MLP neurons of a small language model. Each row is named by its layer, matrix (up: input weights) and neuron, and shows model dimensions 0-223. Each number is 500 + 50 x the weight over its row's rms, rounded and kept within 0 to 999. Numbers have three digits each.
After each neuron's rows, "fires after" lists the tokens most often just before its 100 highest values on Wikipedia text that the model never trained on.

L7.up123:510474511515382548472467454533505491467500507347571519509468519554509561426476496529578434503521460502438549546503549519544530482449520461579410503515596519499566505471433572439405549441543542475559462440462580421488511416468442566440575432484417429473492533566519474468533457542408501450510611537599521496541535460526490520523496461522452547533481444542521567491507462455448512527551525538490533507478516485446554584586529476434447413401571455568552541452448431439480477510408489461511517575451513531477431455544514527529447568504474558463391502437518556535432616592526598520555560497495623476502534517502459467513473468510514604500381509417512550487515533511540541535475
fires after: " p", " bec", " wh", "ough", "rough", "s"

L5.up28:584481514531541489482531565444474558508482575561558549576467516447479606526528492435533513500518372542486446537413451505462471583388411445494479496553470513448477485491540526491396437513495482399543511503545479411626483594611451627495563498434471440549517453504506541461490441620513588470488433547494455535563533541479475455522472453557455474517491512507517533403542447509485423470503444461527490488484531552541448402447481548490453532503456492505436430444515455491510473597442497522515500449546553453476547397474486545530511482556579512561521388600455479542571416567567518477552479461400552488493498470480513434523492438437538604506488496478452422440550576442490513459486
fires after: " V", " G", " ", "or", " O", " Mc"

L5.up892:492548614466463537398497527488422444546539454521450473487516454521497466455519480468488503490430549491469547532472429481462396513501532535442540495522590504496544430487467454484436488585477478503445423559510483491456526571494416431525550478516558563423584375498480524474503528413459502472462512460407557530472489529500639556466553438451540455503530527457487619485480437485468501435395548442502501520458602436462521515372515491428563531556494531519502505506537458496289493507466517446470556496533498523447485497495536455559339375504554468487483501504594537372508492430542495444505449488483473470484429465495495514487474434514456511443552480525516477494592494451424420518502
fires after: " D", " S", "l", " L", "r"

L5.up633:564554441500553496382498455499496478552507488480445512499512492466573567484551544565532531432460481605474546517452492503484416428527401535449525584439503514542503467455454567404432438465418489444498407472458480459489570478502481483544513515504477558461549508379504494507517535403461493522546467495521600531518604499440490429460561499472553479445489628456451556474534503640467555496447483498571587512551403545433538468524489533487432519487405474449482511513513562494437434503538540535523492497624432572438341460469590538452446523459372473499520450530530533422528491467516529494465460526499528541384500424510395480562483523561446418449479501526503513515483486464453448499503
fires after: " S", " L", " Ch", " s", "ar", "r"

L14.up179:498463515497532462578497515537651408437509447484407532466464537515472413518510507465508467466535464402523493489456526587558474486532562515524555534480450534476546548621477497453524570500558483481494489495494483466578510412620424506457413512512437432538448423484485443450525539528556561565456472422543498503519478430507432507570491555526470546559380479402484523484498512505476446465482474419519596455473557457407500468582516508452490357479505492454524571533523481495516596588555526584513520523432439552546526466521479488490487384426519462593546499505462468455514390608455425527484555531493532480543584442466512481368468582466540503447534509449521589515508510450554512457529
fires after: " ", " B", "ant", "–"

L15.up197:473478515527517537519593523448437467467484433548502517501480462494493411568518484465439492540499523538492549522536487458535540491530509544499513457539475512496489563638511559436514535523474567518552476555585487440559450466471442497453424540467423582480466400557430485435457538645499413452451472510512447522546511509523518403493568449472493518482407481472464649483470525538534371466479596496484508500417580466436536568580511507507444478476487539513539431463538498493434566459498449644424546470442563541478389508529505517493540469521470581399573489493501512496601449489449508472615486519487556407552510532529555544516496436488541460473526445414562515435368499530441439435487
fires after: " ", "18", "–", "16", " ("

L4.up49:495499578506416516415474509540417486579514497538448471570513507600571467479526511453561497541550498494470408542476451587518483406498557542460524548592428511518513497545570583504454483464464471459495503629546433544427469538424496488519510442479587485464501544388427470545528485496566465556493492362486491558454488566419473523504470458469465426466499472541569548520507410462462496485430525503422489514434484527525567484476581419564489586442462446509511543505440498548395436508502516513389511525538570531394588527477503529479520507548623499565564471456473488528471504522458478528494513444507403564611491456519481506568651486480390508496454405479479570482582474511537494502485
fires after: " B", " M", " K", " S", " T", " L"

L5.up149:521529528489549474543465407415503488578497421521516577507474528567475491484392485459554459589517515527489572567461422587444526490501372571464566483523510362453547485585498499463422501477473461466506538510521530563471502521416525467509501505518547473499589519470542500563559552581578493467502531420477523535534485395417544528504423509566508482472450430536439492529489513482477465505566496475588563515524489487434518417506423545443500524574543442476537554610480440472419530501465479442444492578528474623396604550561491472569489472441507492500452572503444524400490459490542577494553423541521448463519397486370476450604446463518489471493581491485501517523523450447429442434512
fires after: " L", " cont", "l", " l", "d"

L7.up379:567586524431528424452453570439450434480593572488499474530522517418485468430474557460518521539462422449565446495483515508514467544474462439477439630555485517635490508487498427457461555483474545492413467553443493453556474559530427454513513460429536474475546484501609452575444521549537522540485483551531577596510485562531541557526471485509554499472522563474443521479432514561481454536522540506419462367460471489571530482502463511487455565659453556493442548526596627582475522573481448524448465547563463391534494472552496453468523440467526565429426470554508453517505443515532532460489482516492528547547466510551581546554424410464454603542517580562503519497524546565428472487499
fires after: " V", " G", " X", " K", "ar", "ute"

L12.up196:481487551463528489498527475488506437511525500513568474520508528482538445521503482488565423496505506505465551405577597465503542495475544490500404559481540625557492405502500517469562462416509415487586556520586507418529465444394467477415514480518476518496457469529541458445449534427413462540572608539464528468472479467610480640539464419411424476469518397562482468467601403522493528429463543509478453555509591379565456489421561542500440479429568511432515416464490508502480508460470466495539494637507434504425524462535488443524461463477559611507520501440572509427471534506535466458534515463490493394412516474528538453446488448457433490546500544450512534490567501511424546557485
fires after: " c", " bec", " C", " p", " l"

L5.up42:520472534430502485488431473604433523496492553646475481477457464573527514491462540518527420535566484475493584644537472508506426497538495524520534485478597491543491462497481532440407502611576484524441488539431458474476456486507477442421543429525456488432507557490533486471578467464497514480459516499491481572611562517533534549455442597508498436555556582479534599492469547550510531488447541489482511516552625478430564538529365524475535492553543488505391475433483514456537487541382491446490569479543575526438493416468515424541471541581489437475440486508507528533492518473549599490507435457553521531448466434401471481496451400575531530586617469473433543437508479517500414507441
fires after: " S", " D", " Mar", "S", " De"